MLP neurons of a small language model. Each row is named by its layer, matrix (down: output weights) and neuron, and shows model dimensions 480-607. Each number is 128 + 24 x the weight over its row's rms, rounded and kept within 0 to 255.
After each neuron's rows, "fires before" lists the tokens most often just after its 100 highest values on Wikipedia text that the model never trained on.

L10.down1967 [156 135 124 123 117 115 163 111 116 125 122 121 135 129 122 140 116 107 163 137 160 152 151 103 112 143 120 171 112  79  82  91 186 120 138 105 119 111 138 206  75 127  89 127  86  80 123  95 120  94 120 101 108 112  80 127 183 161  91 112 130 119 104 115 158 119 124 136 114 153 116  93 132 126  83 154 136 128 122 163 148 107 151 111 117 173 107 128  83 126 146 134 106  92 177 164 133  74  95 146 121 124 159 126 171 152 152 147 118  99 125 159 119 125  99 103 120 126 138 145 132 103 135 180 141 127  97 145]
fires before: ",", " the", " and", " he"

L10.down1307 [109  84 128 129 123 106 152 146 130 135 111 151 160  86 117 104  98  97 118 115 160 125  74 147 139 149 122 116  83 132 130 150  99 103 135 106 132 177 161 105 176  75 121 179 129 118 127 119  97 109 111 143 145  95 121 134 137 146 154 124 170 113 114 170 170  74 115 145  89 126 161 104 138 145 145 166 108 140  94 152 139 106 175 127 112 155 131 147 145  69 136 122 117 133 134 105 150 112 118  96 122 133 129 123 129 178 152 109 128  74 112 126 108 113 132 140 149 119 140 126 130 105 113  99 131 119  92 130]
fires before: "20"

L10.down120 [119  91 123 110 110 152 104 159 138 135 162 169 127  91  86 131  98 125  95 180 154 135 153 118 137  84 113 117 112  91 158 150  90 107 121 153 110 130 131 158 122 116 147 124 105 152 149 122 134 114 127 142 165 119 114 131 145 155 116 136 113 140 143 140 103 166 136 155 164 125 116 117  79 131  99 138 165 150 120 126 150 102 110 133  89 113 102 111  83  96 115 125 141 184 118 144 136 140 128 139  91  91 175 103 110  80 133 140 137 123 122 104 136 132 128 107  80 116 106 123  96 143 110 121 172  98 148 165]
fires before: " ", " Episode"

L10.down1600 [154 137  67 115 147  85 160 151 130 140 128 109 135 154 112 103 122 141 172 104 115 153  94 135  96  94 119 140 130 141 100 143 155 120 111 129 141 118 133 130 129 108 124  83 138  64 110 125 120 143 113 154 147 143 129 198 120 146 110  99  97  95  95 101 119 135 139 107 134 133 158 138 156 117 112 171 150 167 122 152  65 173 118 112 129 171 102 124 130 109  86 137 130  95 144 131 110  81 157 104 133  97  94 165 117 134 111  86 117 114 168 119  96 165 123 109 118 101 122 124 125 106 106 167 102  89 150  80]
fires before: ".", ".\""

L10.down104 [118 134 148 113 137  94 122 130 135 128 123  90 126 143 112 180 114 131 149  66 118 221 134 123 117 114 137 188 135 143 121 117 172 164 119 135 160 102 148 114 160  94 138 112 129 117 106 106  94 133 140 123 145 188 174 155 139 109 106 139 105 197 116 139 139 112 140 113 152 120 120 150 105 116 136  81 120 111 164 149  91 155 115 148  98 167 136 162 118 108 106 142  78 112 117 113 145 139 149 116 145 158 174 101 140 131 120 126 139 107 116 143 166 161 124 161 168 118 161 118 141 152  54 135 100 135 121 116]
fires before: "19", "18", " ", " from", " a"

L10.down774 [136 106 135 154 124 159  99 130 106 167 173 100 117 150 123 168 103 142 124  84 151 153 170 142 134 103 107 186 127 119 103 126 129 129 107 159 101 106 122 111 140 138 156 133 149  94  65 139  92 117 126 150 105 116 110 133 127 122  82  79 109 100 154  87 125 127  86 124 131  81 125  73 141 116 165 140 125  98 132 140 115 160 176 123 146 117 134 108 110  87 145 155 157 159 116 140 131  67 164 116  98 178 142 120 123 131 136 106 117 160 153 110 143 116 136 153 130 134 179 127 158  86 112 135 157 120 142 101]
fires before: "0", "5", "6", "7", "8", "4"

L10.down2442 [123 111 174 133 131 119  93 104 110 118 102 161 122 169 183 143 141  85 124 123  93 112 128 167 126 100 121 119 125 127 120 151 144 154 127 151  92  94 156 132 157 179 107 173 117 152 128 101 171 166 166 146 112 163 136 125 115  79 122 112 165 144 100 106 126 107 136 152 122 103  96 163  97 104 156 149 102 103 141 140 100 159 104 132 116 124 115 121  87 125 116 136 129 114 112 129 118 109 150  82 111 142 127 113 109 108 127 153 207 125 116 128  87 118 135 120 129 127 129 128 135 131 149 100 124 138 153 129]
fires before: " |", ";", "–"

L10.down1829 [143  68 145  96 113 132 151 139 116 133 151 143 105  88 112 110 158 118 134 108 114 148 130 142 120  88 143 145 126 143 140 162 143 130 112 141 162  75  77 141 150 112  95 138 132 124 115 128 137 168 142 111 133 130 120 153 145  88 143 106 150 158 116 103 131 139 143 123 138  95  90 126 139 121 142 138 143  76 123 162 108 151 108 126 113 142 129 156 116 104 121  95 135 115 139 115 140 115  93 130 124 162  94 160 126 130  69 117  83 139 144 138 166 150  94 117 158 125 147 145  91  99 159 144 108 122 154 116]
fires before: "20", "19"

L10.down302 [ 96 158 114 133 171 141  97  91 116 116 151 120 153 119 141 111  89 119 133 136 140 122 113 146 138 137 104 140 110  40 129 107 122 125 118 119  87 137 169 115  94 139 115 130 105 143 142 119 112 131 105 139 181 121 148 119 148 100 137 150 150 107 136 115 119 151 104 162 112 124 120 105 136 138 148 102 138 144 111 115 144  73 133 101 153 178 120 135  91 130 146 145 141 145 189 111 143 135 116 149 110 141 114 135 116 133  91 108 133 146 171 115 114 129 105 118 103 140  96 105 143 158 147 121 130 119 101 143]
fires before: "9", "2", "5", "3", "7", "6"

L10.down2614 [164 171 115 161 120 118 153 143 110 173 136  92 148 135 105  94 132  98 142 128  99 113 136 141 121 112 145 150 111 164 174 138 108  96 134  95 138 132 133  87  84 131 138 148 167 114 164 137 167 123 113 125 170 152 135 110 145 127 106 174  79 124 168  88 109 127 133 148 117 145 165  90 122 144 100  90 105 137 102 134 178 136 139 113 126 125 112 130 138 157 155 134 210 133 122 105 112 152 141  87 144 115 149 120 122 119 112 117 171 124 143  90 124 139 132 132 102  94 112 131 127 122 132 132 118 120 113  67]
fires before: "2", "0", "3", "6", "5"

L10.down436 [162  91  94 111 123 146 115 100 152 145 133 111 140 118 131 150 117 114 116 116 126 103 148  91 134 169 142 134  93 133 112 139 102 119  86 154 167 126 103 163  99 127 151 136 132 106  87  96 180 107 125 112 154 127  96 136 149 139 110 149 135 100 157 135 148 124 160 108 123 139 136 135 125  95 152 134  94 172 101 134 142 122 108 123 119 155 113 105 134 146 143 122 141 130 130 127 121 101 148 104  73 116 128 139 120 155  92  88 169 164 174 172 127 130 130 139 136  91 135 123  94 100 123 123 135 115  67 123]
fires before: " ", ")", ")\n"

L10.down2027 [137 108 168  91 167 114 106 122 123 145 104 125 126 120 137 115 139 133 175 141 162 102 150 146 118 105 118 170 134 141 108 144 131 129 114 188 139 117 120  92 123 130  99 109 110 186 133 137 106 159 117 117  89 109 168 138 130 122  94 142 138 112 172 102 143 131 135 111 140 118 158  71 113 141  98 101 126 157 134  83 122 131 179 136  80  75 143 110 126  92  97 132  90 166  85 120 130 111 122 134  90 118 135 107 123 135 108 161 175 146 139 121 109 123 119 120 110 107 108 114 137 149 134 137 145 139 162 134]
fires before: ",", ".", " and", ".\n\n", "\n", " ("

L10.down2431 [127 116 111 115 107 137 103  89 141 164 130 126 109 122 188  94  72 113 123 154 109 168  74 137 135 114 156 117 127 157 116 132  87  95 133 149 115 141 114 129 139 145 145 148 136 111 122 162 107 147 128 166 113 156 146 137 108 152 120 104  96 139 136 105 155 145 113 178 125 155 124 154  96 148 124 164 137 113 101 137 184 125 138 106 148 148 126 118  55 146 127  91 150 103  99 149 108 133 111  99 149 128 137 159 160 104 135 120 135 138  80 123  95 112 137 161 100 110 131  86 132 115 159 123  82 118 169 112]
fires before: "19", "20"

L10.down334 [ 98 119 177 103 116 139 103 120 127 127  94 117 150 132 137 131 147 146 105 142 152 141 150 144 136 138 171 118 140  84 141 126 120  80 145  71 118 133 147 110 123 110 115 168 174 138 148 149 115 138 118 168 136 104 121 100 106 169 134  99 112 126 120  87 109 152 117 128 165 113 101 135 102 118 152 139 102 159 140 132 121  98 126 112 120 117 117 111 120 126 164 115 140 169 125 125 115 148 115 130 162 172 138 136 133 101 125 181 112 142 134 128 118 119 136 159 159 140 116 121 115 131 125 153 147 131 116 140]
fires before: ".", " |"

L10.down2161 [133 173 115 138 106 129  94 115 131 121 168  87 178 116 137 141 140 164 130  99  94 122 118 102 151 142 102 113 162 112 206 113 115 154 114 174 114 132  81 111 154 170 141 100 172  92  92 136 142 148  64 161 120 173  88 147 158 114 139 133 157 120 170 152 153  74 103 156 122 101 130 127 127 113 180 130 163 152 163 168 121 119 150 162 186  95 114 108 166 127  80 123 118 111 105 110 119 131 137 151 168 151  58 147 113 163 141 127 115 158 136 149 132 126  90 107 123 125 145 121 106 119 154 119  99 143 135 146]
fires before: ",", " at", " in", " to", " he", " the"

L10.down48 [ 70 131  90 148  96 134 104 141 132 141 127 104 101  99 155 138 115 105 156 120  82  82 163 159 122 135 129 113 148 117 116 143 175 111  94 132 113 105 140 104  96 158 105 105 167 122 139 122 125 152  98 140 108 147 138  99 158 153  86 137 145 162 165 144  95 140 123 172 133 117 128 147 128 150 133 126  87 105 139 129  86 138 121 110 143 156 137 100 158 130 135  77 119 121 166 115 133 129 119  99 130  84 143 120 146  92 138 143 117 127 145 161 143 186 168 135 153 106 155 118 110 115 131 121 141  98  66 142]
fires before: " of", " "

L10.down1099 [ 67 143 152  56 127 137 157 106 133 106 134 107 144 108 144  85 144 153 117 133 118 138 105  97 124 107 129 166 108 122 138 137 136 124  74 133 117 111 140 112 128  93 149 166  61 127 135 120 100 141 118 124 127 143  97 131  83 145 124 116 141 181 123 139 130 140 123 156  92 119 131 131  99 147 101 112 133 146 131 107 151 130 159 114 130 126  78 145 118 123 132 104 147 143 132 162 100 102  93 139 129 117 132 145 131 106  96 165 154 101  95 126 121 124 111 150 109 126 135  92 145 123 110  88  80 136 105 105]
fires before: " to", ","

L10.down1303 [150 122 181  85  59 190 125 124 114 143 110 104 155 161  86 120  90 135 142 142 108 127 109 189 145  69 142 133 145 135 102 108 111 110 118 145  99 147 153 160  92 105 121 103 137  67 112 136 134 147 136 110 131 124 141 111 137 105 141 121 111 164  90 123  68 125 145 135 121 134 110 128 100 100  91 121 129  77 150  63 150 123 163 114 115 137 132 148 126 121 117 106 162 105 124  81 100 131 118 125  94  91 128 123 120 161 116 129 130 113 121  94 134 118 121  80  95 131 116 123 134 122 158 118 109 120 146 125]
fires before: " ", " the", " $"

L10.down2314 [104 116 147 140 135 153 116 127 128 123 142 127 146 160 114 115 116 107 172 138 123 129 126 187  91 136 159 125 134  97 123 125 161  70 160  97 121 151 139 121 129 128 100 136 159 103 101 145 142 103 129 102 145 171 126 129 138 144  84 141 117  90 108 134 146 171 140 133 137 143 108 137 115 154 108 131 153  93 149 146 131 162 129  99 165 120 131 104 127  96 123 142 154 156  83 196 136 146 143 115 143 136 134 147 122 112 157 150 170 119 141 145 176 147  89  79 165  80 100  76 150 100 126 185 105 125 154 116]
fires before: " |", " (", ".", " Q"

L10.down1550 [107 130  95 102 105 120 140 179 145 119 113 161 161 170 126 145 137 176 132 111 114 118 140 123 157 132 104 132 161 132 167 122 143 143 135 127 156 133 109 130 108  73 127 116 122 129 105 106 136  78 118 114 151 113 188 100  96 121 100 134 157 137  90 132 141 164 136 104 172 136 110 159 120  94 138 110 152 168 112 179 138 145 165  87 122 119 111 125 106 163 118 111 155  98 175 108 147 137 144 125 129 109  94 159 147 129 104 127 155 125  91  95  84  97 162 138 129 145 140 111 128 100 105 129 133 145 109 131]
fires before: ","

L10.down677 [153 101 104 129 138 129 130 146 108 132  91  88 138 115 140 106 109 123 145 119 117 143  90  85  85 120 129 147 152 151 140 153 141 140  87 130  80 112 125  92 152 103 109 152 163 121 129 141 134 117  85 118  88 145 130 116 141 145 155 166 131 120 142 104 134 124 155 105 135 102 138 135  96 112 177 120 108 130 150 146 126 174 137 136 131 165 139 124 110 104 164  96 121 138  95 131 105 141 151 124 110 135 157 117 106 153 127 117 125 139 145 154 143 145 184  85 132 118 157 115 169 120 142 108 123 143 168 139]
fires before: "20", "19"

L10.down676 [ 89 109 148 106 154 172 132 158 130  76 113 119 160 122 120 155  90 160 119 143 135 156  92 136 122  90 119 116 123 164 143 111 146 116 111 180  95 116  96 125 112 134 128 137 144 139 150 112 132 136 162 115 155 106 159 131  85  92 158 116 127 144 103 163 114 128 102 131 145 151 152  91 138 139  85  59 146 140 154 147 139 130 103 123 144 113  74 117 118 162 125 122 138 132 146 101 125  93 123 169 126 161 120 121 117 121 103 135 117 138 125 135 121 113 109 103 112 126 147 142 137 125  52 127 115 121 139 117]
fires before: ",", ".", " |", "2", "9", "3"

L10.down1940 [124 161 119 106 102 125 112 141 102 128 142 156 150 147 154 143 103 114  59 126 106 102 100 120 177 112 169 146 123 126 132 182 111 118 116 153 169 137 120 123 111 169  99 158 108 129 140 178 127 189 127 163 138 145 119 134 150 141 153 131 111 176  87  96 149 111 122 112 168 116 150 113 148 102 109 142  70 116 120 146 114 127 145 117  96 106 131 166 111 141 138 170 151 130 135 123 112 114  89 159 141 115 134 145 110 110 129 131 121 102 134 103 123 116 125 131 129 121 182 101 127 118 120 110 139 105 126 155]
fires before: "0", "1", " and"

L10.down727 [135 154 112 116 134 107 131 178 140 153 159 116 127  72 105 112 123 170 125 177 105 123 149 139 123 131 142 144 129 144 115 147 143 105 114 106 103 113 134 151 149 123 125 104 149 155 144 113 159  89 119 136 106 141 131 139 125 162 136  93 122 112 146 112 136 124 117 136  97 141  73 126 143 117 109 122 102  95 126 154 107 103 107 156  95 155 100 127 153 126 118 132 152 106 140 147 145 113  91 104 121 117 105 131 125 117 105 107 122 150 150 140 132 162 114 155 160  68 153 136 121 127 100 103 124 143 160 136]
fires before: ".", ".,"

L10.down2322 [125 155  92 137 112 159 138 134 153 122 126 127 125 130 129 123 106 151 178 112 158 107 157 104 134  92 138 153 123 139 130 128 123 136 179 142 149 156 144 108 116 110  93 136 170 124 147 141 136 108 114 122  89 111  91 125 130 162 155 151 153  84 166 141 138 117 132 128 145  71 131 158 119 102 119  90  93 142 102 106 141 140 161 129 127 118 121 113 111 170 134 104 159 153 137 152 113 115 145 113 132 134 113 140 157 117 105 141 143 100 154 112  66 111  90 177 106 114  88 120 146 151 164 171 115 108 140 133]
fires before: ".", ",", "%"

L10.down2199 [110 144 133 170 127 146 137 124 158 136 125 139 139 129 118 154 162 125 123 147 120 174 132 119 101 137 158 152  98 100 140 124 140 100 129 146  75 103 147 118  72 143 117 147 126 114 116 116 165 142  53 131 114 144 113  97 136 159 129 140 143 154 123 109 139 125 135 139  92 178 155 134  83 151  98 147 119 101  87  93 131 142 165 129 143 141 140 155 135 115  56 124 174 124 130 113  75 114  90 131 132 106 134  91 110 121  90 118 164  96 118 120 117 154  84 150 134 152 126 193 118 136 116 128 178 111 135  80]
fires before: "0", "1", "2", " "

L10.down2434 [103 109 147 130 141 122 118 141 191  68 137 121  96 158  93 169 109 137 121 130  98 124 114 153  86 106 112  99 156 132 152 124 124 120 142 122 111 149  76 105 115 106 127 129 140 112 127 103 113 163 114  95 139 105 152  96  88  91 106  98 108 150 183 122 141 122 136  93 127 123  99 134 100 130 139  87 170 105 128 171 144 101 122 154 150 119 128  86 128 155 122 103  94 163 105 135 163 150 143 138 112 114 109 122 121 120  91 140 170 185  70 116 163  70 139 147  96 174  85 132 147 130 102 103 117 127  95 129]
fires before: " "

L10.down1178 [121 128 110 120 141 136 102 108 145 108  78 113 129 126 131 123  94 108  80 169 159 165 123 127  96 106 122 172 121 103 109 105 117 123  92 128 132 117 131  97 178 164  90 150 141 136 112 134 149 146 149 116 116 154 132 138 157 115 139 138 152 127 143 112 109 164 136 171 119 144 145 112 152 105 111 116 150 125 128 133 136 148 151 141 144 101 134 115  96 119 120 137 120 115 130 163  92 121 134 136 137 138 100 126 115 130 157  95 160 134  97 128 133  58 158 181 136 114 156 105  81 155 119 153 102 140  93 104]
fires before: " |", " |\n", "6", "1"

L10.down257 [167 122 151 108  91 125 139 116 112 125 120 111 130 123 122 108 137 139 136 104  86 113  88 114  84 117 140 112 113 109 142 161  92 120 108 104  99 122 132 135 100 144  99 104  95  99 104 127 110 140 119 118 103 116 155 113 153 137 124  98 144 114 151  92  55 117 130 104 132 142 147 114 177 164 115 116 169 163 173 176 122 124 118  93 119 135 117 138 129 165 129 121 139  75 182 103 161  87 115 118 103 143  86 180 123 125 133 152 145 131 117 135 157 110 140 133 166 159 132 128 167 123 111 123 139  94  89 132]
fires before: ")\n", "-", "–", "–present", ",", " |\n"

L10.down1640 [142 105 144 169  96 145 121 102 159 139 135 108  97 115 142 115 135 115 136 137 150 121 144 161 119 135 115 103 196 139 165 127 119 108 106 132 109 155 111 107 144 129 113  73 119 141 142 117 120 137 111 122 152 142 106 122 104 132  99 107 115 103 115 154 152 112 111 129  91 127 124 124 126  99 198 119 134  91 149 112 159  78 157 147 137  99 127 139 104 105 145 165 126 126 116 117  90 127 135 115 137 186 112 199 166 165 154  98 155 131  72 117 138 153 116 134 125 118 110 106 115 117 102 180 120 109  66 150]
fires before: ".", ".\n\n", ",", ").", " in"

L10.down2510 [142 160 128 155 140 138 133 128 150 124 132 151  98 138 136 116  85  95 133 142  94 107 113 176 140 112 128 131 142 115 130 113 123  99 176 155 126 136 148 112 127 158 162 102 147 158 157 102 139  95  99 158 181 141 176 104 153 159 115 102 106 136 128 139 127 173 117 146 128 108 111 108 117 147  88 128 108 116 106 137 132  76 172 125  89 147 106 110 120 137 134 168 128 105 127  93 144 133 114  96 101 125 125 136 150  94  93 116 173 135  98 127 144 110 130 188 112  97 110 115 106 126  82 142 177 116  93  94]
fires before: " ", " of"

L10.down813 [156 141 149 117 153 174 120 137 107 152 127  87 143  98 122 106  95 118  90 143  87 130 156 101 155 109 107 130 101 112 104 144  87 165 135 125 122 108 131 158 122 113  99  98 159 126  99 150 107  80 140 102 120 121 137 123 103 184 120  95 153  93 152 159  85 144 157 106 110 120 160 151  90 113 130 117 138 149 123 105  65 104 127 152 105 138 109 118 139 116 130 145 149 157 171 104 153  96 129 158 121 143 116 149 138 116 113 116 137 105 107 163 118 122 141 136 159 156 130 211 111 122 131 158 125 140 152 138]
fires before: " (", ",", "\"", " is"

L10.down1336 [161 147  71 147 124 121 152 108 159 145 106 137 158 120 129 120 134 156 125 117 136  91 145 133 118 108  93 151 154  97 145 140 117 131 116 168 138 111 112  85  84 130 112 160 129 129 134  93 131 146 159 132  91 147 164 165 103 113 139 166 151 121 112 130 103 121 110 115 121  76 145 135 152 127 117 124 143 118 167 119 108 183 112 144 148 133 146 130  99 102  82  94 160 128 155 151 143 103 130 131 163 127 169 110 164 112 119  69 141 105 151 112 133 128 100 153 148 145 142 150 100 106 119 150 129 148 126 111]
fires before: ",", "6", "5", "2", "4", "8"

L10.down2252 [107 131 128  72 133  86 126 157 149  77 129 124 127 108 146 127 115 164 108 157 118 188 106 122  81 101 139 164 128 115 125 113 115 112 128 125  89 131 102 151  94 137 100 122  82 139 120 133 107 119 131  96  73 153 123 119 123 104 142 116 128  90 112 157 103 141 162  97 129 107 120 100 138 124  94 162 112 158  97 153 128 149 170  90 106  99 123 128 171  92 174 127 131  95 132 118 169 117 148 133  98  56 134 111 154  97 119 146 121 148 140 114 142 147 111 127 144  88 171 128  71 130 111 149 121 112  78  75]
fires before: " |\n", " |", " of"

L10.down1791 [116 136 101 155 115 143 134 115 101 154  77 115 127 139 105 106 119 134 131 143 169 121 144 105  88 123 101 207 144  99  92 112 194  95 137 150 147 118 135 142 112 121 113 101 130 101 122 127 126 114  99 138 129 135 109 113 180 134 107 140 123 117 121 117 106 122 125 145 150 135 129 171 121 110 109 142 129 127 121 135 136 141 109 130 152 164  95 109 105 138 177  97 141 142 150 142 133  88 103 142 125 139 150 136 150 118 152 129 148  96 131 143 139 133 129 133  99 118 122 116 123  99 139 144 157 128 103 150]
fires before: ",", " he", " in", " the"

L10.down2000 [123 140  82 129 137 128 102 177 154 127 118 168 106 111 140 154 133 157  95 116 118 130 136 135 123 144 132 123 129 149 135 134 163 105  96 151 109  90 103 100 114 150 105 106 133 145 136 152 102 157 126 112 155 100  97 122 122 104 116 109 112 124  64 146 113 142 174 104  52 109 112 155  94 112  96 161 153 123 117 109  94 160 155 143 107 136 115 188 117 119 124 115 145  91 131 150 118 117 138 144  86 112  82 138  89 110  85 126 139 146 118 105 150 121 109 115 142 100 107  99 120 130 131 118 141 168 136 146]
fires before: "20", "1"

L10.down1904 [155 101 127 147  99 101 131 136 178 178 124 132 154 121 118  74  94  91 173 156 154 124 125 124  94 157 121 137 181 136 101 188 149 122 144 118  75 125 124 133 141 120 119 131 156  94 128  85 108 139 111  97 152 139 160 111 119 123  99 108 125 128 135 119 130 104 132 157 123 134 137 135 134 113 141 169 124  77 173 144 130 141 113 133 114 130 101 132 131 149 122 128 121 139 140  73 162  83  94 147  80 185  99 153 135 100 152 121 123 129  91 120 106 172 141 128 129 166 145 103 106 125 122 154 139  79 173 171]
fires before: ",", " and"

L10.down1872 [155 100  99 136 161  63 128 167 141 116 114 117 156 118 111 119 136 116 136 120 106 108 121 163 160 158 160 163 140 130 171 129  86 134 141  98 159 111 172 143 142 105 141 137 132 132 146 102 106 145 130 103 125 117 139 141 132 142 106 130 138 110 125 125 127 125 131 134 139 100 130 109 147 172 154 123 135 105  79 140 153 142 135 140 113 139 124 119 140 110 134  72 145 106 139 128 135  64 144 107 125 113 124 114 126 122  81 145 136  85 102 105 104 148 124 157 102 125 153 152 159 128 126 135  95 142 135 162]
fires before: ".", ".,", ".C"

L10.down1007 [132 153  93 113 150 146  92 111 129 112 147 120 179 116 173  80 110 151 117 136 128 134 101 157  84 110 101 173 144 143 135 104 113 132 108  95 120 115 170 106  49 123 134 121 104 118 147 158 142  78 108 104 132 133 170 164 137 129  90 137 129 128 117 110 145 117 139 120  86 153  75  72 120 127 110 126 139 164 109 149 139  98  67 135 166 105  87 111  63  68 128 149 124 104 198 144 130 126 135 142 145 122  93 116  84 130 138 171 153 153 145 131 125  99 130 142 144 138 135 126  80 122 124 109 114  76 172 105]
fires before: " ", " |", " July", " May"

L10.down1827 [122 153 131 187 134 113  98 119 118 122  90 108 157 114 127 103 131 113 115 105 154 152 140 128 131 195 115 119 141 120 153  95 143 170 152 125 127 126 121  75 101 105 235 153  92 134 133 143 139 107 110 137 137 176 122 126 101  88 123 185  99 139 104 106 117 137 108 203  79 124  82 152 147 118 111 111  92 145 151 104 130 129 113  97 101 118 134 101 121 141 158 135 161 112 135  92 130 118 122 118  92 106 122 161 166 110 132 146 171 125 101  86 137 158 128 170 110 174 158 143 114 130 115 115 156 168 137 101]
fires before: "2", "0", "6", "1", "3", "5"

L10.down854 [143 104 114 111  99 138 169 111 113 114 164 123 120 131 145 130  84 122 124 136 102 175 165 130 161 158 103 150 123  87 119 136 107 107  72 130  50 125 130 140 154  97 153 116 151 149 134 116  99 107 141 164 161 114 107 144 124 108 142 128 165 137 116 136 155 133 147  97 134 144 133 143  89 125 117 135 128 142 145 150 140 132 147 127 149 115 136 139 126  75  90  75 146 133 136 104 123 158 135 175 106 143 130 101 158 107  92 129  84 144 129 136 123  89 116 168 161 145 128 131 140 133 136 134 125 157  90 116]
fires before: " "

L10.down1227 [190 103  90 141 117 165  97 120  91 155 162 136 102 107  96 122 140 142 121 177  79 133 110 143 122 111 137  98 109 140 184 158 179 155 141 149 101 136 139 131 103 135 161  86 137 144  98 117 168 119 145 137 127 123 148 116 148 118 100  83 124 107 154 132 105 145 135 129 164 161 149 127 142 107 162 132 124 115 126 108  96 102 103 139  90 121 122 116 113 109 136 160 119 151 157  98 153 105 121 118 114 116  86 148 118 165 134 200 134 132 158 106 103 135 141 116 132 124 102 163 149  87 110 151 153 174 140 131]
fires before: "–", "20", " –", "19", ":"

L10.down950 [137 119 125 122 123 117 130 150 153 123 114 110 164 113 124 142 143 132 164 115  96 139  95 113 144 141 111 176 124 118 143 162 166 143 130 162 105  85 138 130 111 114 142 108 157 100  99 116  93 158 137 135  85 105  44  94 119 127 135 131 109 157 108 151 148  97 135 119 161 128 121 121 159 125 152 143 101  96 130 117 114 117 181 140 122 136 119 121 181 138 127 124  98 103 146 102  98 107 121 104 135 143 152 126 153 129 126 121 133 140  98 128 174 164 180 132 168 146 157 130 154 126  94  89 115 109  97  89]
fires before: " ", ","